Weights of a small transformer language model.
Architecture: LayerNorm before each block, rotary positions, no biases in attention or MLP, tied embeddings.
Training: a variant of Adam for these matrices, 923M tokens, 7148 steps.
MLP neurons of a small language model. Each row is named by its layer, matrix (up: input weights) and neuron, and shows model dimensions 256-447. Each number is 500 + 40 x the weight over its row's rms, rounded and kept within 0 to 999. Numbers have three digits each.
After each neuron's rows, "fires on" lists the tokens most often at its 100 highest values on Wikipedia text that the model never trained on. A number after a token or word is its count.

L7.up1230:559564493505474495525513502485440471569500507480539488510472442523495479508535443514452534474571457470534481464512518556523520505521556498550427474536547597511547411535510482472528472509517454452475605543474451525568545423565510563500430489526532455479473501491499602565545542501534482593516454551459478492517479487520495527388511463450575453510486523520459531477496489513543479504531512528521489516462477524471556505494544487592513458482543454427492505534576515489444451515514498468535494491565517489566512451487499532508447467525418450482551464546482502444519550487490473486
fires on: " D" 45, " the" 17, " two" 4

L7.up1337:561483450439530547413452477502537453515501526493485496531446526518562562614523513464559435462531471519501486552484488508526508501606490502587519527476427487446484514462495576448467548524491506532452576526513518484527461477461516445463453581524488546562489509547509457434545482452535517541535517578509465485525558511536546530488541488450511417571483532543490474419579461492538571531521469531461435492519457497426499501516409474541451447517463510445518481564506549496525518543555487490568535464421470528478514517567509490537505538528494486507459537555496511479440442460538505448
fires on: " and" 62, "," 21, " or" 4

L7.up2273:548495529501466498474441498471453475554461542507452491504518536497521514505533454468509565475513517517463498561520511463531509543555495622527514501481438500503463472533465500522478494525509575491518535496546502517475379487505541567461429493527519510510489516505502533484592505362514496541483466503487477515504504474491445474544498493507508477477482421528458495478471487487483498492520446469521462516486396525516513470510464523484514508535557563472479463502477472526503524457553531494465508461516495508503537515481491499459491483567469472514530533480471539513518502448486526552
fires on: ".\n\n" 38, "." 29, "-" 14, "|" 6

L4.up2135:513499488479618455494544499528421484508529515447404445522485498520495422459515531438529557472562506504517488533427426553580506517534520476495524424480499517466554481580506478469567541463509507516480505509476502535464476503504538504547432444526458495547464496506518522454485454435475548484523568421575445530494537448565468521467508469540491481458533421610474452483498542529545462495449509489465485508438477503500513452452504523439505473577451446480482423499500447477482476550534466564516538479509481509499453522449484501511488512478474429530518548539513497570437531486497501527
fires on: "," 23, " of" 10, "v" 9, "or" 8

L4.up1910:597511531535524527463492519537415497476459585392507479576594506551434488559504517440501477487491465473398492488495501530532485579494549529595452467487489531473469532538492442479515500470452538571581496475425485544517568444493515532432497481515489415501525535487445521516496486474522532475548435449477462526514534477495517552539455482574581467508533543544518421426529520505557542492476452466490479509577475477501436448531495488550515458541498544498500455489475532553483560523523469451536463506454523514526462468440575421539483542512484462511537460561495453496513505566490543570
fires on: "s" 41, "ly" 8, "y" 6, " how" 4, "ap" 4

L7.up1027:542483513495553464512506491485488514494563497552474500477489449501468502454537480482520539530568478508402528521430499488504494544519513497504489453508554517505542539523428451480494469557432492570482494559456557511563459443497548569477443492494495458470370520494564516463511426422451511527444573521462477563434510411497528530574553445510519488499556564525544449496475511541586529515538504495510526538469491482465424480485517553463550474522506412542550471514528471529483469531544479500477484456459526461430450470497482446540430474474432442464543452491443452554524423465425489529
fires on: "–" 22, " at" 14, " in" 10, " on" 8, " " 5, "," 4

L4.up40:552513436569492448466448487482492482493462507456509516559546469552501536476506507439490463498506576555502537496524484480508524488508520477535485482525423538531470513464462517455446473508504513519515565525535495467549510516495498485493486557472476508553516559513459527542521528521414508496489502512503431514469480446486484476477515481528558478546501488492511505546454577437484495529464484483461578521554554470453489472495592476444474465531531425453530404445548541569468494537564488490486533471524568529487497444464467498452485513486480495483544468606441475579464441510494451507
fires on: " K" 14, "K" 10, " Z" 9, "ł" 6, " Sch" 6, "-S" 5

L4.up963:533456444490549405546503452508484446451457494478535554510487532596469536498548483428493512538477493506500496431514509534478495543413494550484486545544433506446399500460458518412573505483483461478565522508573494489558492504432555480459460531543440560482513536518501577545532504564512506483499510564518472522433483462505547502484502464585573494499520502518540492473493547461492517519511483392492485495507565475478524443429563519464519510483526461489541495523503556572473496508555488540512503501477533607528535424400489423544544454522495488578509477615492553539460445523521473485
fires on: "-" 31, "M" 18, "-M" 8, "K" 5, "-S" 4, "-g" 4

L4.up1794:458502542471528525489510523515531497544564501420453463526499539524530497489486419520439508490477492447487558482484402506519524541502469511597461486519472517476469456518497489505535605493518539510501527543583504455419487521521436532497506476508497495484489490505479482523478466515519464514494481412576511565519470481469439471469562472554480476447492519474492495485515433531415488555465478515536481514467549470464498471478516518523527463483442524499531516461587436512415523551470494462522490532527486510507534457516476458532570468496537490523532515516541467548513510550560498438
fires on: " " 29, " from" 7, " Club" 6, "ley" 6, " Democrats" 4, " Party" 4

L7.up111:530473507539514461525486412490472517525544456468612460484534557502495536519512511506562509445576584447495569537488471408508461568504521517545424455485448480514488484491492482471534489558488464561500556541513457462557440514519487528507464580463528484464500532537465423477550470431458545546586526519514472518476565457585494472517479484484462454443482523501561432497490540465539465524525450482472453575458397572502476459522489540469508495515486584537511476512579512513502490513510497467469408459490506479520440522495468475521488458507491411490511498472480564574470522465499490481
fires on: " |" 55, " " 10, "1" 5, ";" 5, "–" 4

L7.up971:611489470497489539507535540527485456476487483438471474507530572560453504514587531513436497536454556525517466516419489494536519554533503491447560555567422543477532473530490420468559467601564521455581583563470484497563477547500535517449393492482476497462537514563564444467549505496471481563495523542523507519512440445489543474413514490527459449520457465461474517412492517562483595546467512503542487544478523544500542554487541497499486468478570553488511412539525493537415513515499500507496505412478497545481466544457465535467461480506466513474487534537460453498578488511486505533
fires on: "," 59, " and" 11

L4.up1481:471513454448490488498474506501456478481506512548573486498482564550466520520591497517534490541442508455482518504514542608539537488505482516510441509481499536482542485519470525535495528568501484543457498521491497526499443426445491564546547522533485479447532512550403467536556529529537505474525572472431529523424526494562476432511544459495472433449525492549497466494560504473529541508440470544552496477499504576408492435533480509516501431475556454484555549511487507458498466541478495510505450514513535520502483435552494435446449422573560479559518544529513458499510544535549529472
fires on: " of" 14, "-" 13, " Is" 12, " Be" 5, " I" 4, "is" 4

L7.up752:488551557518433472495479460486553495556549544492438494517495520514466497551536485500539518495535573546577516528527475532510495539519438486477491485558508492458487528516491476491507454493468522554455479456453538501493546478495456533510536513552478552474583515465474454434550499451452561501477525563471423507506489410473532488476525514560464508477548540501457516441421482535498463605442443436441475478465489454435540505513586508533470514409449552436489374470579535512562482479488488494517495440510481565488468529439509495482523505582469508532447512485400483511454517508526548511
fires on: " |" 36, " " 26, "," 6

L7.up748:458549382518520469469489458508496497560524607444525535501497423539463472527542505472487420428481533482617505485412511510534468511478496458510445496601484490487442492480535485424463469551442462495499515489566406499506509401521512541449538510565491476448494491460464524529505536555440423536522480570506461472481540453430486411487470525529473468507462477459422471491555552456508438563499551491497535438552544509461550482484512442545511474427531488462502458501480547543514540490493461434497443475511597472493518520490519522497514445546463505632475470521480518534493517566564506543
fires on: " |" 34, ")" 14, "," 12, " " 6, "00" 4, " that" 4

L7.up159:511536436505480459481549538481489529414607533458503539510486539496450501492541483532533529483494541501445480444444548408602470546523517522446528538495467489470550422554467614445524498521486472548554460591424451513442488464491525494520459444508443454536467497497501463499499474485500532517458502481496489496476521557541471546472495489570509494491502427494441531471501448498489531503433502576527564505513547518486477487447489557582570525534486543430476423493501463535471510492500509512457489509521529557545525437477470556432519459549463473453519422547498495501529471536416523540
fires on: "," 19, " of" 16, " is" 9, " was" 8, " history" 5

L7.up525:497516532435532510427396507477544421548442537487542518528488484496554505552476548526475543536521501505496519491473486525493474545488517508515488471562539457483505521514439460540441431461480581559519464529421447530534500537519555544554458510536513500480525550512426494528511470428522547498507482502539461580463536532499462532470538518501519470478518530468478453490497565512511498488541500512530422528536511490498490459487467420546565463508556417516495462506483470439419542538496580446475486463417545499519481479495577492494447490540508439481560565485391526534573534494407512461
fires on: " " 86

L4.up1905:437531459527554479481490473516500487526410456488451443553556528520507483585464457450535535491444535483451479505441493463538576546565483622488523457539531508507535462530461516463515582488505517467483526544473449461515487535548486516575471480489429507601393532513528542451525442435504552508481493425540471514515497484553533510518438489469540511542507490516503493490462563509585533512535476559471524508492433492471469453464542486515498494531512487513518454453492547441534534501552519556501518469553473451483441532481441519490554465515511492483497555460436479492500491481502506564
fires on: "," 100

L4.up1403:562541548514495540485475534515527460545478502512525484574500544509487457558566519548485471452506557443518453524487520460507529520506495467484469482570481492497494486543475488435413471468408469634412482475456480483464450550393537492459471526509438559564440528499474566513469475455510528483607450502493518506504471458539503518477529502469468460468516540503549476535506547432482533477496508509517458529537521518497531526447509514476528528554557500515508487530489573502462586490481442502525459545446476461500444508515512475462495490486547462532459460520510474468498508470540559496
fires on: "." 45, "v" 19, "iz" 9, "us" 6

L4.up518:461510470454512482556427480550544533488535468384507417532510493547495504463623521489541537545492447544444544544539501534515489553493573532460467523511516479415502502512489493549503516565493507517512483549478518507569512407518518507467465526526552515536501518485487508526558591461534570464543518550541520506526490523501465516481466477536508489545383462502476521507485484520503522506437443458555460499490518551425519506492472463487586467544479504485492499518478520470452469484427495528535468462465532471516501456506475506437534482578508454466505421542505500441550475557556527470
fires on: "n" 21, "h" 12, " m" 8, "th" 7, "l" 7, "gl" 7

L7.up643:537540522495489534501446563463496407580461455516516486539497490500426501528507473475479472523524541450509423551533480529551540461530489565484507459554430535466464498535495507524519472449486524587497533528467518486526498544458462505502437504487547509549554514527538470430505537440476489518440525532489514440422428490524479476465477452547572503509475495466508543519556488538529480544487517531542510452582497554479554563539518441479540471523470538465521357521499423423478497455515501441492509446518462543524464514426499431507495497478450473513492513516528458560612521435516551544
fires on: " and" 52, " (" 28, " as" 9, " or" 4, " in" 4

L7.up1102:566441587461503508535495485574570585537510485479506459453479452515502529547552460523522538527526533564556526556508477465518473547630560513587474462554502491436538507509512445530585498535513468506530602547472447464534455484552496495439515476503491496500444503484540511437505433474522506524501461447539540478481538423507474506505455503483499475523477514463519441495527528537501488480555496432528419453450492506498464518500639535506506508432538514540543485531532470527584484476507454502475491446440522494434468513493425461441510511451488368526564461436518584519547492485519519476
fires on: " |" 45, ":" 18, " " 8, " of" 5, " to" 5, " |\n" 4

L4.up440:550511503531458475509550496472453449514583540477468480431534517500529545513505608564560477498544457477538472527513546505513487519495509477417522424455458528514512488535502467469539529421575470528533575492513481499484422534463452490564532502483506406581514530491457484478467516513458568510518414494513499560523570458529540471515525448478431502486540441569573543486504493420461527473471439484535486578537420529484527543448440475521475484526606522512478497510496467420518509495536447480495561534531479509531425512441469524472490435524477434482508483468507478519539540511558531557
fires on: " |" 25, " &" 9, "is" 7, " " 7, "–" 6, " were" 6

L4.up545:524545533507496478501483517538524479496516576472489534470525482547497528436550467521511496478497486445444563504502423520474511589443501549507482514543485541371477481452459507451466587511482541548509530529561503508417454454491487550506540511549459493504494512536526417481502466501501530502510508510513502507469487432504475536514515506519452390449457558527443516527532526504509477496425428460498485500467523430470438401472531518494532484466511460482534452515471490610450516498446502472519450535527530549383544493476568499505509488469522508560541521554475429498509539591520448491
fires on: " of" 45, " " 17, " at" 14, "y" 4

L4.up2206:491548441510480428521506491459500440497510539484483521480567526510511438487615550414535490399466493576489504522512472464482471574468496538538439502508497442479538519500492438462554497570556557516573481513500607460526560515423488565489437525505472525519498503448455449486564494478498480538526480452537485535450495520421488487518495512560473495543501495496493476496455522494556564549487444534521563462505497517507471486475519458506559464481550525445509481528431429492481515471485458499497525501410494537460453438536534505491439531465547488589558461537585485581587468553544558444
fires on: " |" 43, " |\n" 10, " with" 7, " gained" 6, " given" 4

L7.up2256:562500447443481516484472535519483518524499503563455520516491471472462540487537513536456449516491512524540501547463518489538530517592454466512460549517481419468475488543511446481499459459493406510550585528436490562511526475435487502536491546480541573451545522512523414521519474466472511487535524558509494440495510490516519556503500421542472510544435472501515514443472545530527525482497435466619554491490528567447470488553440513493538423398493491497486433512492465509463562501592549479533417469480542534482476516482482554384491500389430491586500515487551460495527532498510474493
fires on: " " 27, "." 18, ";" 6, " of" 5, "," 5, " under" 4

L7.up1940:551531500576509536456520476487479421515427419510510449487506509474542500421527482447496453484612538444550444540500483503592539492553457530561544424477449485515521504522457530467500546521501540528537520442527541446580471464511411449443501572505502508513515508468523451455537529448491532591429453501487476532519563458511450544428534531539541431500512512553478501491464460550453542537526499507479465478509471504487492488529526445508497455485414470397562510508548459513504531554493493533548509451457535526478477476421494539504521429500453407478485483423513529520532483436496499442
fires on: " and" 21, "," 14, " the" 13, " It" 8, " as" 6, " is" 6

L7.up1330:490476531526497441478555457536448477478570512582464563485532495480545499485537471508558495510536515529484487507523528546553535547507480435483433553470524529469502474496500546511480540425539498568498590478537565495513526524506479537497524494527477498479492534515508517484508557424496529515494516486518520510477494513506420535509485455513505444502543491571465495471528513502510485519516416493449485453501526450499494451485496495527483474465528475447489482529560420551511480528514457438495455436551531497485502424547457481564492394542433474520529527503462437535540573506444498449
fires on: " " 77, " on" 4

L4.up15:511515552412570498458425528620553529491471513495499478503564520476554499525562468504546520456563514555561518487476527494557432544475506510550459391468480594511406506552504474535510553500526518503457396579515502539480546537441491553560516495527495549470509511513425467510556437450472438510453552559510445516438523469571553514560499515517499462497393476504468507543448473557492572498497482480432459585478459456500445439451424488497541425515459509482569501545438562476563481413472535503521452471463552486431448529514515451522451542457459444574554445513458425583602480577449516517
fires on: " |" 38, " " 14, "is" 6, " Is" 5, "it" 4

L4.up418:564640572497563472530468522488518469528497498498572584513484488486547499544512495502496525493529560592448501535484520491486470528536483507478415464433476495538461478518503509481526436510471531515515458509555526433487418478456478483499486497507468464496470502535442460527499469448543497484530447549555468483472433502479586551496528411478489528485421509503493546549430483534459543573437530536490552486566514509472508443478520458527487454459513459468533510517445457489465487416520503508518468522406493456489443506522447426497509498517495450472494498576511530561552453503535466527
fires on: "a" 26, " J" 9, " H" 7, "en" 6, "j" 6

L7.up1267:475509458511611479484568496502461444526495499470481454580477491510457493479490476515541496469520520451479506478419512468550555541525472447472517521505492516459476445500480570462556459512572495539518542496526465490522499469496489598475442488451409506470479502554501491537501558497443512516457568530473491494506561502538404532465511485493463467445430472472393508539486515487536532469457539427535541494427542481486541566493466440500502455496534534513523499472500473525480527456501446459506456529565588507584500501512517528532471420524490536530478507509409455580458469512552528474
fires on: " of" 34, " and" 12, "," 8, " including" 4, " with" 4, " by" 4

L7.up1078:575526443458570482499471452539486533551495485418535416410582566517479508520487513420502468560579512467502497497443428510491499535531553498529470491459487571481533507467519509525546462418541479533551539483509513459553462488534503516476501516542503469594476542497497524537503454517510497528540431447514506518562468460542433564451455514453534484526466446497407511461494533468498576591540435490480466516614502477529485588534501515487512540515519513503474492468562494481501505462479544459560429446467501588484469469547496494555461508522399400525539489385507538496534509547524582525
fires on: " |" 28, " |\n" 20, ";" 8, "." 4

L7.up647:494500547500533530483572468510520459490492553553443461522479435511547522553513429508529500516437458550551473494357457551506507496501492473599459457495497476503482532489538521530456513554576531491423496527444460485512454456489456485493443542522518483479443507598505434487599545450510500537523546480554505621475574489519562472496493458519515464507543523488518494500495502588491560495548482459438458449494467519450505494524519465521496482499509515458561498508457529479495413581567445449487494534455556421401489457561483503465459466581544506516493444520542493470416550516506514457
fires on: "," 38, " is" 9, " those" 6, " which" 6, " was" 5, " a" 4

L7.up506:477450516493572496504463473504546471483461568486512479547514450538458460530478506486501503494540448571572486527489557479541484584499484494587463439547513501494495433461539504453532592497517481448418593524461502525553501502542459521521501549485442487443369491540490484480504504443494528513548547448442436546519544502492427519490515486479456481598494538484434521435532493552496589499555523524564455501475431474426495602506511495487495432536556507521576462547588477471533533536459502482492492501477482574475500510549507529517505488544461450509539483539421481472523471548486541515
fires on: "," 74, " in" 5

L4.up408:551517497508470411512523478517449444494479471440453383369531522542387496557542475482499433416500515474451563478473484526496529495492477450582509473475463489464569515503494540485530540460508497533542493455460558518580474469506496425512440582527505445484489530531442428575577453485551548539532516494510459546463442448482540503500469555523486465425491470496459466508455518522461548496563491523567499447504526470517524542459437466449510456535509591547499475497491445557450554526471466564463453457482579547475537512481549457478498489492464483521478447446504466445554494561473488525
fires on: "ly" 18, "p" 13, " directly" 6, "w" 5, "ff" 4, "y" 4

L4.up575:527614536374537495484465425472505527560487480483577489467519527523465530503559528518506530552496499541450477484518509537533551523486479478513470509516484539488568512564493535495448534461527491549606546460524491510561472531504428500519500520564544531483484496495507482514562454466541547505497501553451468454511481529545564469451468433526500492570448533491420472522507528499503601549486516554477473460426504487427523513543455478494606465539466505471523464437471471478548459532445476561548483505435471508482499532502388494416502534513479550510501391555533483579497431456509513499
fires on: " and" 30, " R" 21, "d" 5, "–" 4, " State" 4

L7.up672:564571487413516480501449498527448432504511477480436517485490547510486491535554489427469407466488470487481502550502384523560484432593554522536451541486556509463460488535429496501530438573461432541465487527491537457528492547491548556404436518612507478478529527534419454503463455479481482522509486507470437534495446452497486564477520501531480558475452528506482541546505493545580498530532495482542512474532435529445575488488477512466477462512443537496498475505447519503534496536533509467501509492537480488534461539520445500496518496412516531479521473481425420548457475543520527495
fires on: " |" 60, " all" 6, " most" 5, " of" 5, " out" 4

L7.up1927:561502499517497492515411515495523457442470562516466462501492492480563501506594498514561479523489507506428591491482493488499529465489412495486548435472499558494577516576415447496467518518399541512486507527484513524472502500516498508519484546535508487535481506504468457569514444467454491469471485490573482536473492459555516499503585482562582431511498502495525461450479486504521449503555523486507534590520439456484449529504474459531539480547551478620486382499493456497494532499549540435509482500478520493469476469482508468419504403411488453474559511528483446503558517457534498494
fires on: " " 77, " in" 7, " interview" 4

L7.up372:516547533426503541511479527436556467495490518509544524524409457493503532519537466520467481507519485427460567515549530527487537445555422512466489445514482550507458506493427403504493516467498464490477511535599623471447539470459525487564461483540478508512516513516503458506539504477420533483482529515504480514446575496497477458503541445483567463499573523500468491480492448496501544505576547538562573508480490497516420555525525470489460502533487470558503388573531486444481455457501545487475519435522471456450392483375492530485497477488519496466526564475590497527452555485423538460
fires on: " " 20, "6" 19, "4" 16, "7" 12, "3" 7, "0" 5

L7.up1138:420519534500464484485522449545502500555513495472453551557493514521473504543495475535487483530503466527466437551532500520516425550518492436521489540461473563489514548511414512480551556571491595407485514483496469493515560481540477553571528444419444467596468502484448463484504505498536427571482471519594511484491540491494552497571512437529490451485489395532515507463498471531440554523511407517552481499535536536443474485499481508542524501465511526497551458429496553536477495458580485606507424394460438542439496515447497532476507461522476463405558521500468505536535507569475552484
fires on: " " 68, " the" 15, " |" 4

L7.up729:538529528511446594485453540554470535487426490450525456470450485588548482496531488587536460518524484504549569483474485444514532431486498517512457510492476444484570456554527438430566545483524472566485526471414518432497522423462545480514479526491494488476440494483506435453487463461483474492481563469620452525492502491515481530572548510530517544507483546528497399481503528560430566548534490444509501560404437587442469550525530498527494435476527547526577472457495536479514539420538538504518480459505463513518528519510480490538492530437544471537465554448497590487488508460541492448
fires on: " |" 26, "°" 14, " " 11, " (" 10, "|" 5, " of" 4

L7.up1806:495475531484496507503514411424493487536536508444461466526487446484531454483529372495536503417485456523503515523425473488537419519522520499581470520469461536465477508531501481454432571531516490530549489490502460493448490499474489520544458477524475527529490494401507511552505519466481434539447509431485479494511535468474483540511541491549499489499467519526449522557507486549466558513456513535481576549500442501511478524478456450489484497443489515537543445507475509526491574456524491425546535495428488595449524438468525481532482493466511456549508482481541518502513544511497554505
fires on: "." 40, ".\n\n" 31

L7.up2201:445522523414553478542469522494504491533482436497530552550381434556569415529464464454486451521548497520524528468513482517521462545469482510496525480481419479519549446525467520538502547545517521501529562546472473457512453530468501469503430504620498526528439510451505517446502490482562469521571488487436455487561505520505442497572505456482545460443501558527463543500527575464411576536507478499519426471513568527499453522514512537504509534503548484474500512517500441484520508532495460529542482489540491494507518445479486496537533491484524521502468545460489503468525506494467561505
fires on: " of" 31, " the" 12, "===\n\n" 7, "==\n\n" 5, " ===\n\n" 5, " with" 5

L4.up1960:524501528470507502483527544501495508454509531435509481537449409542480529469535423496497604493521464519436530468512495563496483600502573537479516549490470501475514516577449561528557547468563513555538532483589482493476551503447459521562532509532529467532544518493495477534485532555495532492527450538507540521438529497519510430475602415473437499459496501505574611428524487534447513517417476487510450489499547481466483527474392422444532444509535424497507500458553535548491506546460524437518513529505442539443535487444513495505529531478439450550487522602505507494527581530535531425
fires on: " " 42, "th" 10

L7.up1907:521517449433519528481469453517547472527524481495533498498505538482474430520581463472461518466480563483551452474537557408556469531560517543612442470487520562423439458541469576554521512465404516499474534553485498462462478511503564538457541544524427518524520530445466416586554475456483540485489474463478516497443543451478530513495486506529526514458475461507477469380482451541468510477563489531480528496560467441548465460513531504530500492505537547474480484476558574485520542479551563518504488521415530517568482538520458481517534461556458513517490466488394519516514526498495504474
fires on: ".\n\n" 56, ".\"\n\n" 8, "." 8, "ing" 4

L4.up1360:556500530459421503522511553380512472526475516412496554503520516495525524493503565473558547494475557535507511517491468528439510562459512539525512484477457528520409534468443525431591477489469510522541567524514473425462453523484500513524450527442513524482523530433506419524548396517543530589493504477432512527437542487514553550475483457490490472490534461594498505521439516482558567510547470479508472481539472483510545547473487416533485472570526514556590498427466513566513499506490469460535478533498422478514427487499439498415553421463485449487533510574475537524522554486518559445
fires on: " R" 34, "al" 14, " S" 9, "A" 5, "y" 4, " no" 4

L7.up1705:566482513514491496490515493559495450547526502489499441485524489537503517480498540509542499560489495529550527543453457572503507569503584562526544553468476495475487505532475519531525518521546524521512509544425481503571496496500424498503506659635550521507557527480497431466548482488504466469508494500455484526447463361511534494478466489517511521491476479548473414505463474523508524515517418414480435525503496436534450495552551474476467456434450547486487515528541504416482510453496435560535539447495490567503503481532461525450464465480479500568558551437495508469502487481485445557
fires on: " |\n" 43, " is" 25, " |" 5, " the" 4, " one" 4

L7.up1975:572529457453468513484459546446525466468452518492502478496488502489493548568488551509484518560523525524528511458412498466486474555465417578545477534516519542481392488507469528491563470497491479551523579456500611440525538579542488525469526517482439472446550509492554362475522479515477491537484523445541454458512495484449488547536510519494538499536433501448424554432468466485478510555480512539511499527521470533493443518466552453533518462492430551460520403527540463571463489490521500457496499459454532542524477455483550460533454469448499487531495525508484473557591498521535520435
fires on: " (" 46, " called" 10, "," 6

L4.up2200:550463527475547497535409473508552421496469465468533460492496505500445535497495529530490476512502608515437461485547517497542473488551541598485504523522408452517462547479486464429533458467471578523480526499592510546501588490572529471484483523528463497573519527517511505517577456432512470562496583485585448476549493489505578582433605481563473496469454492458522465531505546487474446496483450581475480503555449514531505478467500498465513503535543457442577410523507402517501579495448548479528486441484446527548452539576506446481501484536507504485511506526449519559523501517580461471
fires on: " (" 35, " –" 16, " -" 9, "u" 5, " and" 5

L7.up541:471496520514571580485485466501480485487486528454451443538509501512416506539513479530469508576514501513492485528480526489595513496570515498498457503511452490398523413496534421458507514527617541511419533497442481560541473506489460509477493476459477499475441518550491538491554496505561563486504533562535503513566485502467506487536487509512524511569510519469492517462540569522476596512477493478463491480428499519508449511484507535530552486613585524514518426468519450508436462450491551492466504459391488558477485485459486505529497516524473478558471582434416506502462448595510486502
fires on: "," 99

L7.up534:534478539417470441500568458479551452539533524506503507447515531559519461531519458441503584467478530480451511468501526498558504513580445555511475470503573447488506573488491466497543429456527506443496489503501461477496593545563505565515504449532469451532514504500483572430513429501498551491454524533465521463475507508459541529531490491552508511426519508522457481467541526524524535542492512381478549490505434640491499426524487522470536532542557513485513514530441487513530566530520511468560484515476501513501497519472553454501549551513536521432502485489553447609520494490536549514
fires on: " |" 24, "." 16, " |\n" 13, "iv" 4

L7.up1124:553486553508563535455454565446481481598460463535476445506524508482507524501497521512612493416520527476464464522503565519555540522530466514532533500553490398534495598561536514468487469534474569511547531465592478524526489532434428538518452576570519493433505510509488488485504547450479485504529555527552410492504502552612530482467507475470470486485478535553428495451500525502446454499444486485432493514481456513473455504524523539516438451532463452437557511567521410467514534503465395556509505424457555491541442583488538576523533541449485530558513460518475491540514476480479544472
fires on: " and" 70, " It" 7, " She" 5, " but" 5

L7.up687:559543519444454543485543447532422477537503541531536510496482440511540513498518457523466461481496524507464456443574465407560464483623523496527593497559456546475550511512450491510476479469544437501470573442521557491529526588522498515550435545474437513545513544464522507499516479532492522510518448483459484473512471468534477548455487543543554398538494483551513458497490550573571513544489535565532528521505486462562471530579500471490517473478591453428488449501465525442513527468558549507555448510470518454435450478489488539497460478491435515526434487505533422508524506491535558461
fires on: " the" 51, " " 7, " same" 4, " end" 4

L7.up1471:495522485458527465451467523465467504524524504538427471437513522513552505500539455476488450503527470570496538521489550515470453569479500574508453508487457535483440479550483445508488541528507556475477516482552542492503557494547554525511476478567529508547381521519488451459519485458556512601500459519565497456513505472510503450505498460509519483482573455494463510514518504505470520530520440543524410493506521512446444510499456550472513490447495444473561476531520518541508491586551402506487465418503498466435498509453405478507544499490453555488496479480521506491512515580501522486
fires on: " " 47, " the" 28

L7.up193:523537488512479478502422470418486492577469520454462433463494510516479502500533453494444475457585516550477501527514549513509562551510522562572445488532454502467504507548475476519532516501482547499506522489508509494467451522507544585463477454524451566501486501503512501524578552429511483522463476460525484559492513505497493481554547476504447457488492453549473433451481514500444563523545430476478509518495393497493473549479477477518544514518531532481534441465496482496527470454476497500482444453462533517508495533484543477472502450562498428517512574474486554550546503483462631481
fires on: "." 51, ".\n\n" 36

L4.up1728:462515457505447504495538539531448424521519467554520393549516590589477543500530473495565500519560495459479537527483448561521534510491516458452563496564525489531468506537509516475577489474487502518447513496455458466418492519456499407528481582505488475546485558518498403541558525489493532502535479496542526464474519416591500490496509496542538484512487469540474469508420476424437430484491502443517468455568448476480564494474561481515466453522591629439504509445492499489501546528471445585432500459465492518509519421408524479489509480534458463493512444505478537472524527523567528494
fires on: "p" 15, " sp" 12, " def" 8, "sp" 7, " ref" 6, "-p" 4

L4.up594:586553461442518460537491474478487494523519495446587472504482539554518516559547494422563503483567542503529490496521481540523524477469432515492494478511539492421505584486494469470514484458529431471500495474508527530489503474476505465579519520464506470517517556537495486461616469440511585506461516498474442496491431479518491544554471508538482518496452510553493492528501482549571490526557542487509442489511507545512584453473512345514468480480493578515494478501530516592586471484453512495507461410467543436510500543495506458441438470487494465479544473519481551570507493501474534555
fires on: "H" 20, "-h" 10, "a" 8, "h" 7, " kn" 5

L4.up417:542507445516492528527436542538466492522528459415511519495527537526455516481593522506610463474522584473534539471499496495486542475464538500492489425477466436418497583440528495479583506555575502495500581535480515443499570478439554534446478558563476525551537553465528450493542473534512510472488561507496522532447553465480558610502527457506530495487397470566501473527504513504500574516570496421578487500500509506474504484441528463482501462532586497472563440475500497580598590523488414539483435457434516523528493526538504482486487511509519502537531414440470464516558496496444478390
fires on: "M" 31, "H" 12, "m" 9, "se" 6, "-h" 5, " rem" 4

L4.up2078:536546534495479462507476523433481543491494504565570440469489530556547490504550565472486546526476506557505507509486472480483491555491544598465456541488469492509522479533486436554503468470513497481515545525503484534539503512427515610489417540469436494569468484488404498507507448503476499499523529476507507506563610547518481540451575474536445487430526519471456533518485514487522481505447456495556534524533448442546520486483485441492622481557537505506563570464509470470492522569468465573530512541419442523490508506456408431509549555454521526513532523563553527546523489544538531471
fires on: " and" 35, " H" 10, "-the" 6, " de" 5, "–" 4

L7.up39:515447536522502558545509493479532522548564514418458480482477546539458483498513513519581575462464557471529539461494479526540536514465478534546431501442437450548493518437501457452504499530554498484552490490513526559574450489562516553474509514511479509486532538512386539546524440450479518495513512508442453492541535477548548534545474494462483448484613488575464474518495543487487448503489450516459453527506452505496469505588503540475498525533505507547541551546473491410533517545495536473500467507485550500495488473538547466539538494451545511495516457455480474506546498484516444493
fires on: " |" 32, ")\n" 21, "." 14, " January" 6